config = dict(
    n_layer=13,
    init_std_o=0.0471,
    weight_decay=0.0,
)
MLP neurons of a small language model. Each row is named by its layer, matrix (up: input weights; down: output weights) and neuron, and shows model dimensions 0-191. Each number is 500 + 25 x the weight over its row's rms, rounded and kept within 0 to 999. Numbers have three digits each.
After each neuron's rows, "fires after" lists the tokens most often just before its 100 highest values on Wikipedia text that the model never trained on.

L2.up6:520555489500461537523495481509476543515470488533493498518497478492441491538533521490497493476553480459502518506491529513534526505542524467522505521523513492540509538529499521466501475527510475538515521494455500543492528540500461500501475496507492499495480534462542540516501549502513488492472463497537523511475480527504459530507481498492455472538513539479548487467489470466538529485518536509483484518519463538454495477514509497477469479481475481497526510508500481487482493467479488515498506486486511489455461501513551460487498495494520518455482502467473490444534490490483480509
L2.down6:493487510519469463482532506490529496533492511510538478553465503502522480466517511504498528484464511499504464488484499528492450512485554476494474487460523507550504532515518499500454511528504490497494523496500494544438461497476488476514485484522494482496498493521461512520488505490540546554549507516516514483468502519490489509533520498485499492473517515490476447448518541497511436554494478486518505544471482511531520501516489496500487482519455529494487501442460509511529486483513486526478467446468503449501541497499512517482475464484474452483489536467489501493536499491538512509
fires after: " f", "f", " sc", " p", " tr", " st"

L5.up757:525528562515456532503474527487497490503472533499504494518475473470516488505509485505553443527489498476471516489463497533495459473526505490482477469474492520469453522507533495495489488472450479526515525514478516510470541476487458483502507479498506495484471492501523527490519511505516519470471527501526561469412522513511485489533496419497491468512467500493483509492515517462512533509502544532477501504489471497485520496508485473528515520456517509485510499458531471465535519481483470500534485507478481463473481483515480476480511520504470469483488507476499449495501557488511502463
L5.down757:490510464449465493497507532496513496508515454501443496527519530540504473523510513506500498500487490486509520496494512521480508502545518525471481534482473536471487447476500466506522528545523508536505476473504478483506479460542541532485517516556542531529486471481487523512436531504492496502497500520461478496541513524505532460529520554497525501524507507476490540456487479526512508531506510482527472494484548525444491491502499478531492497495509504506505493500523506547518546469486521504531515438501505515495509491520482529490459500459554472462546493505495507540519514488481480529
fires after: " f", " C", " F", " c"

L2.up625:524494517518471480468539462484487512538599487476511550438502458532494502504464481485477507481519500486516518498520515534509500461479535465501513485506514506464485489478519519505502524473449478497493495493509479507483481533478456522537461476504509495532527470519454541464507480477484518525498481508489494483477506482503479489493455506494545505484469470521546494531547468491477510462476460480530517515452516461478503492498462525496474486506480484502506509513485474481484505478536517476479520478541518471449467489483558492509517480542499496479513537525527489475504515528510514516
L2.down625:478520457457510524521490528532527472472498517495473476481511485501512472512525503495500443527536470502527476518490494453485500521514465493534485488504497458499502489518501485513523495466524523501515507505530475517493541497478523468503482487483537524461489521512510468534526447520458532483543482520493494462526500476482487518496523438569450490482543494526457505484473537510533507554515476475496458511544463509517545495481542491514495509475510516492505454459511534506522467489526482481521513472523479518504507455490468489537517488513489486482467490482481544533533481481503516468
fires after: " m", "m", "am", " K", " M", "k"

L6.up752:507501497518512484544470515558504509524476553449536515457527506502475444522535481490542528521525524503541533497541498448455479467460484490516490508511521550505452495552475495506531504523497496494467527486497478511523502513494495488517472529454483499509528483472504490479482497525495502514485495480532502468491526474472530525520487511486522487492446483499540491499494523512501488538516533493495517491511480528482523506552531511515493509511466508496518452526493519504502540520539506512519495497522472526450520457419495452475520507483490463495537519513475460509510496506519530516
L6.down752:468505459467475513527524492520460467488533514493491487515497491493528500519508559461531493465530473501534451536500474432441528547476498501486508517498507527494491467500508471453474468528471489478509541493530540500507539538460520543479518427499496478502574530482460524473524508486516485490524486521482478490548476486521502460493500481503454550470488483501549470536502493497506538495491486520477476521501508483513493492533494528490504511497502526486539495544460499517512499512516499504501508494511522472505512490530508487490524481541496510491515457507490478511524530475488512486
fires after: "e", "f", " f", " m", " g", "a"

L2.up583:506517519538528504500507502459494492548530499477520499523503512521463512483456534552504526487490483499534518513482504466540504510491520563496511488546521459485467460515528514463468495505495521485507486536524459513425513514506510520519520480511518489504527483490477500550521502493511497491534491458542558532519504514488526492497499551524498528526460533533526517493559462533501520519483488496518476477529519501512557506528549489480531549525519499474462485534513540483525492505505469483502545498500476488506516514481507507502480507512497503495534453472508495481516498448545500513
L2.down583:552482518493474466486484477461485553488471480504488485518507498489553493498522524497504464493482536468486546487499494513471535501483469488505491472521462469489498510434460509480518504523490503503528500509509513456554490483495497524499507513556508534488466574492523470527487503472498491523500510528487485540498457479556494479504459499499485509521515487539475481473480544505490452496500437485462483488539467509501465520465507514502513514502524482507506533441490514533475483506506519476529502498538522487501505462548504463474512499516494538514499527492531480464541459531498521499
fires after: " c", " Gr", " r", " p", " Cl", " w"

L5.up455:511466538480516530527471512515547506491489467571485529471507479518469501507511505499497482497490516529498533520499482480469495514519494565506507523517519519473474502500525506466499500522480486501505483568529513515532528485519483518519513469469517549480542522493510560518445506474469525537473503516499505505510504476519469506547537465505497510449495520522471519473533563527512493493497513486525487547499495544527471519499496487505511485505505515447530480552474543466497484531472518518480508485476495546489476485483496518538511490520488484487517523541482506454502547504546487480
L5.down455:523453508514508527502450551520510482522437515513485494511488547504497520522462489509488481476513518502521480512508505489491532497500528504488464479451476541485531488510484518490485532487491513519492539514536520497514451480517488534466527479542508494518476435515535452500498480513496501500511494504505531492475487488524492516457568472519520493482521499502517476538503543499503543484489495499476495511449507474512518498500535566443522510476467475531539496509492469459534514443518465520503509504481548491485478487516511503476544483483485461490495491488551497485532504487480474548
fires after: " t", " M", " m", "ot", " T", "m"

L10.up95:525481499507460509516474451515517525479527502526531490499490492491491512525512485495503516534505528484493509469495520493476478464475514512465446488495511563502484455544479526521497469489467453544488506494492483526529469509512486532511543466489514473480497471508532482470514489501529507499444499474532463481510485494509484502500466508489560498544445493501513518489494524454488476479485481528521494549524497501534514502547491505526553497530520498505526499530481500588539501506522474552511534548520511516537475456499511525524475498485496481500506459499467524547491509504488502478
L10.down95:496492498532459542493496507514480480471548481466531508480531507498506524498481519535496529518510492499543510525532471509524533529525481492485491508529502489440547527494501480467509518539499510474515513503523520498451524471476537479516521488490472515505476516518483473524506517476545526510507492516507538505519517527503543504487511482580461481551482464512491513557474485503522491510491532498534496496471520459506534484532498507495477508539501501495500525525534497469485483523459516513491480494513498457523538481484489519485498548504474522523437475508503473479463515444519581506
fires after: " l", " e", " a", "ar", " f", " g"

L10.up47:525464489496475502508502538491525477498514514480525490462508486563475490485508496480487539533531448483552503466488537523491491527568486502475489461544472538513468489532493489544468468498531559495503494523487528493494512475515449510523501496483503480480487501485500467513505502492502492482477508530510486514507490468531527521519504477540483551471477498530485478529492470524504538551496454461552490503471485512525490477508453497522503556487448519490506499494539501496510466475491517462488502518496533471540471525514489484484472484540477511520526525477475494491447484535499519512
L10.down47:475507511460512474479495527547476538498555538497489485492471477529551520511505502479485433499500487499525490508436525504516469508546490501516514511582515523511458498510528481495517512498503462549506516496513542490474487495524518462497486506526467441491496494535473489504468529508496483509547492511527489503478468485510482475517521533484518488521458483519455471494450473519464522525447499471540511532478495516477541518541515536492508518503541528494521461515516535520476510493505491492465512518509498485531493518524513501521512506527518548508497528519538491495453516488471499520
fires after: " |", ";", " ("

L6.up737:509522498511517488499453448508539513492477573443512491528452489505495503526489476499458507522531545523501467519455482474497532521520521514454499526495444470472459501547544492497496486539493543501494476496497509567478541482543510511516535497443445496518495512509552459502521503486502473443501465520500533530451529499488483488502495494544498531477470507478519485497496512539507530513477509529476482459470463503512504503535539506530474521526486505481473502522495507523522499485479492536483501508508515493518479481527500459505524527495488523493505489501478500518505522496508472495
L6.down737:513518463473511503522514494502543508501491522509507531490482500489491478496448517512489448510521489522512516492521508509463515481510503505554453532525481454522505516506485481538528516463521491491501493457514490537508550519510471490517507454502463517483522511449505505492517540490479507529531476521476482468520457512546568501488564497530532514495491482527456510506509476492476485528509528500582498521494504484507473477474472474530472494518480510489460509471477512487501457494494499530484488434491459527492531489497509545507486460499476520468468520521499532502502461527518503447
fires after: " f", "ed", "f", " F", "pp", " P"

L10.up358:538465519522493458496540546544481477478503528479500520472476494541503492509513527503520515514475471455542508481461483469490528505493495496497495527508465588485483479494493514524507467490528458532484488521511496500505508511536464506525494474471516476470495500496488473472493470487555503502519517502527493479498496508512578498511476500483498452509465443558489503530469524512516495539497479506483514524435498503531491482534497477452519532523506524512521484500477529503504494438523500498477486488486522499517499480515530532524458498535506522532498492464463529457479507522474518518
L10.down358:484525493530484538508500520470494549484528471518513494484511524514474544519483470481473476500497531515515504489503509468524567511509481498583514483538491559462483455510472521471477526568501497513481521524488517514503514494482480517531506498481482487487497538486485493437511519490532499471477507475479485460505478528522485523492483471476474518529494454508439479460500525476528528501524511480493549499492491511484507516480526472531502514467535488533500483551466478517479516525497490513449495524488539464502468515481524496526555488497494525475519533494507505533485499493472502543
fires after: " |", ",", ";", " ("

L2.up270:475482509493514508506496559466515515503521523450530482491491522548521530517521487539482525533529536524453491489483484483473505491504506470527498500473468525461524464544478488505489517489483497440511484518507515476490537499507464492494509520513498530497511464492510498457521518516498481480502505502552535527488481524538532525496544504515417476515513507467496493491499473516478500468521515439493497537496502548521500447548556492481491462444480502526541486503513530469534468527473468527494514490503535487484488509529470476523483473475520490503483515540530526502521517520486505483
L2.down270:506505473513480512487503455487473559517516431500466499535494509544451462479526516479506463500501490520516501525525493485518503528490488498497457463472496487510513527495481502483500534511495489516469520484470524520498481497503506471504494434524482487476521496490503463482506533446477488524484459506454463464494543494478472489508477502498481512519563511465490459474525499527497480490480474486505480473533491472492518511480531470508530476516491471516470520477487494543520512506514467528449481504517546493467471496475510566447491514516466506486475512459511423496493473527521477497
fires after: " Ar", " f", "ar", " F", " ar", "v"

L2.up221:519504512534478558520526505514535488536466523517515498533496523515514480515525543529470500533446499494542486536479482472502515511487524533518548496459472475497528491503502472538525483503501483538502484522446513551553478541506509484517472505479458494464496460516493510543513473510498517510509508515543551489480506507506528492530506517519488471515486520512499495484495479528481492494500492468491535522460491520502539489496544465492477484528437501507490515489504449534460536500524499449500505534475504494500498480454502491549484511472476514503503500508477566549485507539490496464
L2.down221:521519490531494459464496440476513524479518490489471494475495495498521522498522474499477486503454499496508533452507479509501511506490494482514471551526523464479584466498473502507497574513508464549500511500484519533456488484504533506513477472509494472507517521503516508490555510498511494497485492504431520482504481512523515486557459486515495498504522506446495466543488487497517486476507486515490521512487498460496485490533435476478498469477521476440501474520516508539492513490481502480485493521492477524473532515459503534538523525523500521509485519513508429483538543515485513501
fires after: " f", " P", "f", " T", " V", " F"

L5.up139:514485483465487502499498502462476499477482503484497488486494495506525487483519562488503467518518531462526478529481501525537473537529529529510503550451474485496471516504504520508504444496484516514471489492488470500494543507533470471524451501545472520504496530499511515458470507526518496468549558494512506513496524510531511502513472516550513473460512479491453505464512522469474448522498496515504489508491502538529540519488526507489518489491500543525440480494502441529476514474526483509488461501462419479496470523498503487498509474512514489518498508514497518454480528499549474465
L5.down139:493479482501542471468509499492513495500499501514474500527471563536477503533499477479455462490470474490531539477530511488438524524517517524553505523533501518486487470512480457484470503499515481465500505539509481523515493485426522507482511492512479503505506479502481506500502470516517499508462456504473464491531497462487479481517440495459506534488449496482556471495516514494445499522490482492462527518536535449486511483509521493506458479458509502512490486517464451462541515488489483517506472485496472519473487442517501501497485518492523485491516464510470461522531470520472522520
fires after: " N", " c", " R", "ar", " C", " W"

L2.up502:539478497462472538499484564523469544500489483506535530504513516437487505469503489511494524480466506473480525472445491520490521526480513523482522503465482517491516516456522511499498466500519454464469510519505514484449518498519499511493513510476516511507423519530490517482502542495535460462458534487472525506494495464493474479477498455503496536508543540473515507507491511488492508520540515476460459513509506551470532500499514471492474510483495514510516468532477521494500501519549512476514495513480470503521518488468526528444489570558514504506504495467482520496493492479492505524
L2.down502:504533472516512487479494536508484519438497483491469488515495537478510476483506455533490494456494521488515489502515462472486527503493512527469541521529485467520516528480496463476470504472474450512495494488471480477473506480525495500497468484499508547479470511475491489513518525449477524479548469469501475546476496495550517534477461530503529509464521455474515449505501548504492511487516517522491483531511477489475521483487484510481484480490478508510512557496509472500523558499517480505491570531531557529468491491495511535504495469541507504526485493488537469472515552484489481455
fires after: " A", " a", " D", " M", "J"

L2.up71:464523517508512486494523489533494479494467500456507503528520479526450512491556536490481500481478444510476492487469472479543528508572504487525499523471442487484518483514489520478505511473491530534520477521523490461534453480510497469488490517511497520508523524522523457456536527453476501513506507489492488505504524485523537483498504526508468463508510494449494503484533528447466500495499526525469464492494519569541529524442520509494500510525484525480470477471516473501516509484474547500491477515543522506488500480490478497471499483492513482555518502525466532464498477533518518499
L2.down71:532466519526533469480529498532457532518506500525520503482520496513488518492478489497487484479494462510472501509514486525510484508470483544510504538468531493469454466489517509538471441511556490452527522521490528482517488494517503491481481521509516479447486504466503477546487501470535481490505527504497519494473474481484494509518489493494535519506496481528513520503516533558530545500499440483507501561501460476502536436542452516486504462481492538540514468536536484530525500508514496487536512527476442513525528489470483477482508478505485517459466472497489464514522494504530498517
fires after: " S", " s", " F", " R", " r", "n"

L6.up362:502492504545502470497527527506523481488497552492503469495505531530473534481520535529531460515507480525484525464559499528461505518528476514505487481484496478525464544489457473508513524510464469475536509487442506525499537534531493490479484478543523503528495495508512517528485491484509485489471475512498459508477491446501519474503462482510480470495471495505501506463477517524494499506495493454462528475556484493548492446507477536533492488478542489485524477468525552513513496528554491547489516467474532510483504544513523512511488466492490549543539514503499516519497491510544488503
L6.down362:522521470516498484511474540492507530505531512505458525530499481546498513504503477488503501498476472486483498511469462478512504537517475485479518522479459532492549482516500494475485499471509502523516448498526504492486504478494512497498511481448509433475516497477498457464487484481579474489557489484523553491505489500498507493543501505500479526483471470509464476548529513496493521492465496496497561459467537504476486500495505508490508510514529467530488487525483444462564527522493557448521486524507500475499495510517470478485503484481486506478524470500479502490495463550448457510
fires after: "g", " al", "x", "e", "is", " Al"

L2.up381:509484519531470497482493520530486487509538476493474511503511498510503465517561521495470504534508500455519506498485496494529524509491505488437484513508480473482509501511538593475459541462504486490444528479491502529487432490516453502521490548488498494530509522536513497495507528528452504517510501505491477497523480485521524515515516508496501530460445499492461455462533533477512507522503454497491524507508535441516475493473535531494473500501491457540517458492524516491518515497465523493551497538493469485453488485502508476490496500511448519533492525486507496499479481497527508525
L2.down381:496470481476439469497468478527521494527471496483545491521472508494520453522508506500502510473478452520494498485508502495540509497502492491539513488548524495534521510525435487495512440538463534536509523473496466545490520508502510466500515446513497475494482474500509454490495490510490477462503523504494503535503478478469516469496512487491523473496539510522534564519471548500473505492547569542493500495539495509461503492516479490495494524533504495477509496516530486519533527495522495501495510459450517494445531493514459504534506515524503512505528475468547509461483471511502470522
fires after: "al", " le", " pe", " r", "le", "he"

L6.up516:496524525531529493490480525517542511492519499509509542478492462523459532506501536518516533510500520453485562484472474488474493517518486525529553540533496500542446490493505505510491541481517466487538460479523504511511528521491506512484492524529476515532501523493527496515474469484527460502468497492442535484499490485495555525502506522514492452486506527466501518517505547505526499490502528466486534507524497531480460448487474530489489482521480488514511459502479547475487486499471488527492525516588494501500522513522482489487534495505502493532470544548475496485485468532505458484
L6.down516:496511535522477467514500513494491506529459534538446494534480495458478507509491493478496496419501459469497504513498510552449495498525543449471475471533476510555459491550503521499519504554470518547495533503476495497528464519482482500485513478477489506498489518475477506547493487493522525522467506503472480539502470442494514494485503507473467508476523504483479506497482482534495438532480492509527552469511498531474468493499503500512501456505493499520493477504511512516517493493506510440553463500522504483497485494487468473471502519492533519508518473515469433504499484505499501464
fires after: "d", "r", " Th", "is", "x", "th"

L5.up217:525526520559471473500562501529535533541503463506515485475483498490495510440515517492534505522455493520520497512515484523529491528459522506510485509488462508483479459501478480506520503520511514494445492531527503450513499501504505474525503498541495494495523503466518508439521458459525467502527532489435488531481508468495500505509498515472495473468518480497517466440474516460519500522483513499482527507483495541461490491517547480490525513494477475550487550513504498516513506510514555505526542456490477479497509460495514550484488479508464466517495492554498514517485531505509514476
L5.down217:555543499448522495529532484526447519492495499490504495516491526506524460491538493478478488507477496521481502487520524525464436487493508519476481494493508522497499442496511512489512504493470506491544493490523520501538506472475505547500510544502530506508479494554444508506514502475480560496509501511478541480518478530510522432474526511536497539476519482522514481525510478522490466487483506526537511516508506496514562500469488534508459474485513510506503489532463500527438482519426516550528524522501488495515528527530484454500521491505504516508493498485477492500509447508526538488
fires after: "ro", " sh", "ron", " Cl", "os", "un"

L2.up161:488500508488470458494552478474478476421498526484520491508545504516486501457477510469496515461518461510462494506475511516509528510521508520465483499463523524550470485520511498481465485517450518492503478465534489485473492449507503517516471484555528467465531486502497570469449511490519489540505539519511481503494494488493501472490472516518527504520480533505497514519467479549499501498481500457518515461488509503512536509493517509519500472499485497519436534509490480506500514503537520503472500520511517530484515503486507480507467532484483479508593495510496452482473445515487495508
L2.down161:511488493505499479547493465542474479515512517518485523469546489487531472467505501522526506466503530505506510488514482500528521465521493444474522497491496435508498540490487487528517434444507508490519523490481524471506480509477491509515559509523493467482489527496486496500466488484435512505504539494531524478510525482554488536461473475522486480484508482492476523494500531482459436497485524546481442522505482517460496510531499488507472468505459467468498505504481456510501491528506486504495476513487493478499544491477510501515433459520494476519518490562527501500468522488535488507
fires after: " c", " C", " N", " n", " w", " reg"

L2.up23:476492531517485529438486529525529516528524478489510541517534485541464541518476486491485539492472452522484520483486526480483511492529512492523495517476507496517474496522482491473502537505507524535537510503522531516474504523515460457493515489502471475506499486519501483485471551525456515463455485475501504531533492483516508492499459513549531449501512497502549509484487476444509483477505516496484505507491527502508506470476528542486460504529540462516499452502538466515507491466486505467561496529506487528482510523455439460516486480493525456482467472484525481486479503460507492485
L2.down23:504491519466467541500579506507486511532512538503516538486496564527510495500499510457516491444502495518454486483454495500510473497501535559515485504506494490490479491504465482489527522527441475510497536498508518516549502491503471529470500504496491481498478523520499495484530479505503517503514465521459512478496503479471450556491482557484490497480434484531506486435534515510484479491493477516505537508532487504498535471464468475475495511459461509510519464496467503483511474502508515504500489486489532499504515492484521481443483499509480491521524517509533482476566538464525494525
fires after: " s", " R", " r"

L2.up569:500487477500511477497518532527464463550507492525505507531509487543459533471551493501482514531531481473501513490523532522473535498490465495488504520504481504491498467511470493488535530514520500506508526446526511499502501460516514488540485485503479507576551521498508500516500493541443497520496508492502485497513476493510494488513500522472458557483496473496525510542544444525494501502460476524562496487451457507501476452474483510512515514508510467491471464531478517508497458498537528477477490478532449530496449499511500517511459524508516501500504546488527498509477482522491560492
L2.down569:527469498489531540532525498477486479504469525535505507516484528487518504480449486440499495509493531486478510531525510488516522521480531486462487464512499539502508563522564547516505535500504528494482529505489509529506483499453511501482489492523472473468490468486511503505482512492542528517505481533539502492529478478480474513484499503491503486499496524528512493515545539532504516458509524469472453473511503484508524537516533522493472508462479499512545545486437468490574498505518472495490503475495525453521546487486485482532504477528474472487455492526494488449503468475529476531
fires after: " M", " g", "m", " m", "s", "eb"

L2.up419:494503467499459526492532471450530484535501455496523477494498484514481537438493532542507492522514491499517506528461478474547521529484532486547486551511522516475468523525527489497478472512464476516529527508488509487497482524470523532526522518525523492482502522489469500515488514490535535507524506560473526490509518513544527484490477486488484516511513484495521502495508468552493527484482470450483538486476508464477475472520520456527541469523519465496478505527490470489477484531531511453422493524503495500477507526498475480468497479481489522457530536515493547518491521496505478472
L2.down419:502521508523518499478483486459494545492520511507534478530508549496542527506520509514492483482476492525490536480510553472493498432447472465482490518521466455497457491440510495506530495521538515505491457501492486507517510542527510454484477534479505469497454532498517489556496506491494510482479521473537517483503518504506494489505531485500525530442493520500485548489483542501522520508493503510470507542552471518497487493527536502492475514510508480541450478504494508505543517508441489521496505513513512490458515555479503499479516466540491472476479514477555502509493492483551498531
fires after: " c", "um", " p", " P", " n", " v"

L2.up77:510511510498517488542568460479475482473535507476499482510551517522506458529504512486480526493481502463489493470464481510524500556494538454501505484509474517524468497511515490504487503496472504515529510467490470435454551510504498498502507504511532493477495452488541501492549509499489465494471523533509499537483520517510483489498464520491489470481469486449486539539487479528468485458508499523487496478474495497501506505483574479494474479504500493454500533527506454541503498471455506509488466505498546530480490504525513475496489498467503510548499514505505543492531563507488489439
L2.down77:536528452544506467523473499513498517509496528512529522520473481496488517447459487510504489494522494516525527551501473495537531463477473498513464479503541515518534507516484453485497538493494507541491537501506489520502480485497497512484557440504438482531524517518499495506529515494492517492514488447470479506516481475505558483506502522490547480480528553514441494469512493472457538488505487511503489487504535516516514534500500533522508497522529494531499498441500490456493465506549490508530483445488479519498489526509500547461509553505511519481525485507542468520506482483487486518
fires after: "f", " F", " f", " ar", " acc", "cc"

L2.up567:495480490510535489497524513532479499469507516492458515523501511525508494496481496540517452499497470496508497494496494533550499520513531485463468490507507530535512505492486539516513498489470515468483457490485525497503524521502486487493489557495476460490483484493596505504537534550544483499449523477506498479477455536474503530482487477503520494503480496505521419541487451438486488500533507526485507465465498476508482483502503502460511491505501492469520507525478552489464470511442510474496475471496488542510481472482517496461501510459478529527534505469479550484496488486508522501
L2.down567:508507488469499492480491549475493538520501482556522521508453488499511486506504514457474532492525550518530540492476504513507491483480507517489452499522500528486485516515495478470514510500489511492517518519478539511531505529454491524475454486496521490490501513475541505471486510445488506496560457497485514513493515521494485477470516514532538517513431475443471514478508480477496503526481491478520484497512540500510501527538547510503508514551496471517515482505469481497487512482499505516469530551498475461497512537525452536518499477476570519489537435518540495536493463515498520471
fires after: " f", "le", "f", " le", "ain"

L2.up166:484513503472479530508525504515504500515507492490523495516525475537489463484486488502474440493477450529515509475495506472516503494545469501502448478519543527499516496532518546524449512485558514502506535495516509490489555499496468465480500518515509528467485519501513483502484503509520485510498475501528525535514523529485507523469511526521486503476468549519536501463465422510479526498524514517501484504464471529509508510488493490486451542530477465518503464557505491485536511481483485521502462573504477506496495542498471496464487503511509526502459476424506529511497550525516493498
L2.down166:482492519497540487498504521506490492506558522498475505519486536496485485526538531487512558462473505522516494520505490525475482490495545493516505456492511492493490487502512528467555457514441486522540502500497469499498412493493468538516495480495453522499509530498483490497506519459531482482501504479510514478482456520487498485497417496497485499499498452503523539490503473477535478507484479518483526507559447486502497522494504480467491485490468472490486546461488505490515481534549486505467483469510492502475497524504459471469538522464531529520468520533543500539529497496480512489
fires after: " R", "ce", " A", "le", " W", "re"

L5.up234:488510472494499509510549508506513538514487548542521488508528474532471542510482506482460525483512512485501500523479520525447488556491505504509524473466484537468487497504532508438516448492489473504504491529534497478485548508462499475472479461516490522474530512495538508556530463507493452532503526472511454480508524438464506465476499484487494496466456509515518484506526475488480539508518494504518465518490514507473540498476531505508501500537493482507510507540551464475511489492536497462489481501496457459533516519495531471480511507494538478511534494539534475459502525515496482524
L5.down234:500529499496449510499494452459515503476524497530473509540498568536533476486466494494523500493508514478513494494492490512511517526474539454497521503492525476503526510512553454454524496498493487526466495493492508524531501502519515503485481522500463512530525542499514508511515452551449502504505521528461472522516502479496517528523518551529523478476482504486496516501447503479484493484516497455489490485524528493467481533464447504485446473494473526535473522500449508513523477494497505539548472443508510512517507467492514517504472506516479470460507473522488454463476508496465544532
fires after: " N", " M", " D", "in", " d"

L6.up604:521474468534498499476471528519565531508491502492522525499512487492483497484509470515473509492484517492445504525501487480499473463489476449510545496469498471530514519543493481530472494474480518538550508508523489501510507482500551502493489511490479434500448525525490512500469542459526516477508481481469503520476500465469538521449471498479539508506503513542565490504490519530511506515494522504432507506476491507497507506507506494517488524531534509483490517495539480538491470472440509456516485541489472508504471498488530445500520487506528497516501452554477506499530457495496495531
L6.down604:524504438489501456474524508479492554525496532531451494499493523509512520499523456477518512481509512513516508495483528522524508548552503465487486526489511435472529516461514459503509510515474493546520515492484504483519475533484480518490513478525504519484490492501484505456454479539468507532508507551524527527510493512520503515566491510479520484505476502449458502461466481484472517486494482505545511475501468533498471514509499533499461547518525546497472540545454517484485497496498546497466473510516480512502547486498519517469505461485506521502538503513536498536491495520499540472
fires after: " s", "==", "ch", "al", " le", "is"

L5.up527:466525510496527496512442512465539545569540519475496520487498496498452479513520468505467549501509516518494531485537460501455499519512493511463477511478483535494505530450558480500493545505472439489481477485529503523472511468515489515511528510481511550480524522509481494481500491505481460541532518494447485493467529534436512482479493494498494492480500522537563525454515508493507475466485498469490481503488468513494517497488472476525520480505505525491545487535483483493504502464509498517504471505530534472520510497478513497472519501542467503485537474484524506473516514471520508542
L5.down527:489546527501505487504515484524512456488543475506474536473490567537517474485482476466551527557529521494547490477485438506495506578480481482531479487448510478485489495489498481478474489512543456520520523509502494511509467489495451490521442509514514503484543520517490482535495505471461525481518493536450533499512465490544516512522527499512522516508519518528481454535519518518479485504499500473512495492500517478510482513497504527511524535495529508503517503533540519527450504486524472494467525519508486471500506545489480521528518488485498527528485466504507471473541505504456496526
fires after: "am", " M", " P", " D", "d", "ord"

L5.up553:505508479452491519579538514482468489509479506513542506486510479498435480503475502510463446535498527492484500525490523492509507542503516455486540512511497523510528514530536479476503537486505533470519494484440518520508496522480488501493504530472529486505502456509570469516490509510473473512484485518497499483480505457439490463496486486500486510521523484503512483487507540451546485509511504506476527513502478516468477515525473548493510451515476517476522514507506524472486495530512507522489527465508509455497481450510465478475512482460497524509513478524518535569525470496548506486
L5.down553:470531461451501492511495471500497469510457530494469512480549486494536467487487527510478570534480468506497488490493482471453493526516478491519491543515477525533509540514525499512471482481512529511496526538537524481491498514489515546508493468507490516488485510522475504514489541491524517496509452529457483501539512517503498538495497526487482524492468477451513496478531478493484478537546526531519489538511503532537509459516478507517489506519523521503464526468455492461505543492498473501473478510473463538482449465496481481487519527468504430508553488506497498470523524496524518464
fires after: " f", "f", "r", "ar", " Pr", " pr"

L2.up206:508494523539497517523489494494459482535464501510464516543485471495491487524478538487520512499519510486535471533483502516505508528517464486509527535541519476473512470515534461507473510559542516487469484537471545538489542506512541568489519496499480488508479492496517483518540503528495498498495451456521506496488519514456527539542474483512509529559541477494527476481490529545504521461513491485524505467466464494504464482491513442490479504503499514475494481541514472497498499484515468492529491498492562484533490527514526471534477475516467495501500500499466550498488507511458537515
L2.down206:499529512469460515539538491508506500487542499510514487517526502526531520458473478483509486439510485532484476491488474484515468483531486498487446469487472480500509524520497483479500524500485525524474479468477502489476445528509487525477498526512507529513527521501485501479481523459511528504520503514475502508506461487511495460472488545489512493506532529444495502478473533529494506511445464487480475515498500478466440487546505477529469526483473494487518509480482506532459473466516509519478532501498458529504467450451470527501496480522513483584497539523480465475502511446524494525
fires after: " V", " t", " P", "pp", "v", " p"

L2.up287:516488508458461479456496495497534488492553540480506532502508503504446512509514482570509516496512510517486500492491476489471498488486472551497501536503483514491516477523509474476548489519524501523538495443534491517501495458460491507489496505516521474457460535548463518531468502518510483537480469517519549440494507486520461485496476488547528512449503511513498515496506543536531460534449503461509466492509538538471507519515515494536487486507520472474533493562492523481498475519531510487476512511473478479494493530491495487513485549540473476502496500508493499495508497479503521454
L2.down287:500486491476524460497509503484495505526503477509489482490480487462475476483448485536490534484498511485534507517512483491473504498446473468471529511495551502494482496517517504471523512509497508527539448530498526472479484483501445553479546522467508497478517448505481509501521507450489478539496487522502493532517486474467495490448530527545529515506450459531459538507516495478520461491513507466490492495471548498467506483487522512495495497481513471533541515486481483509496495513541494548488506493518531513507510510505511519537523467574459500500510492536538482484498451482534462552
fires after: " M", " c", " m", " C", " pr", "M"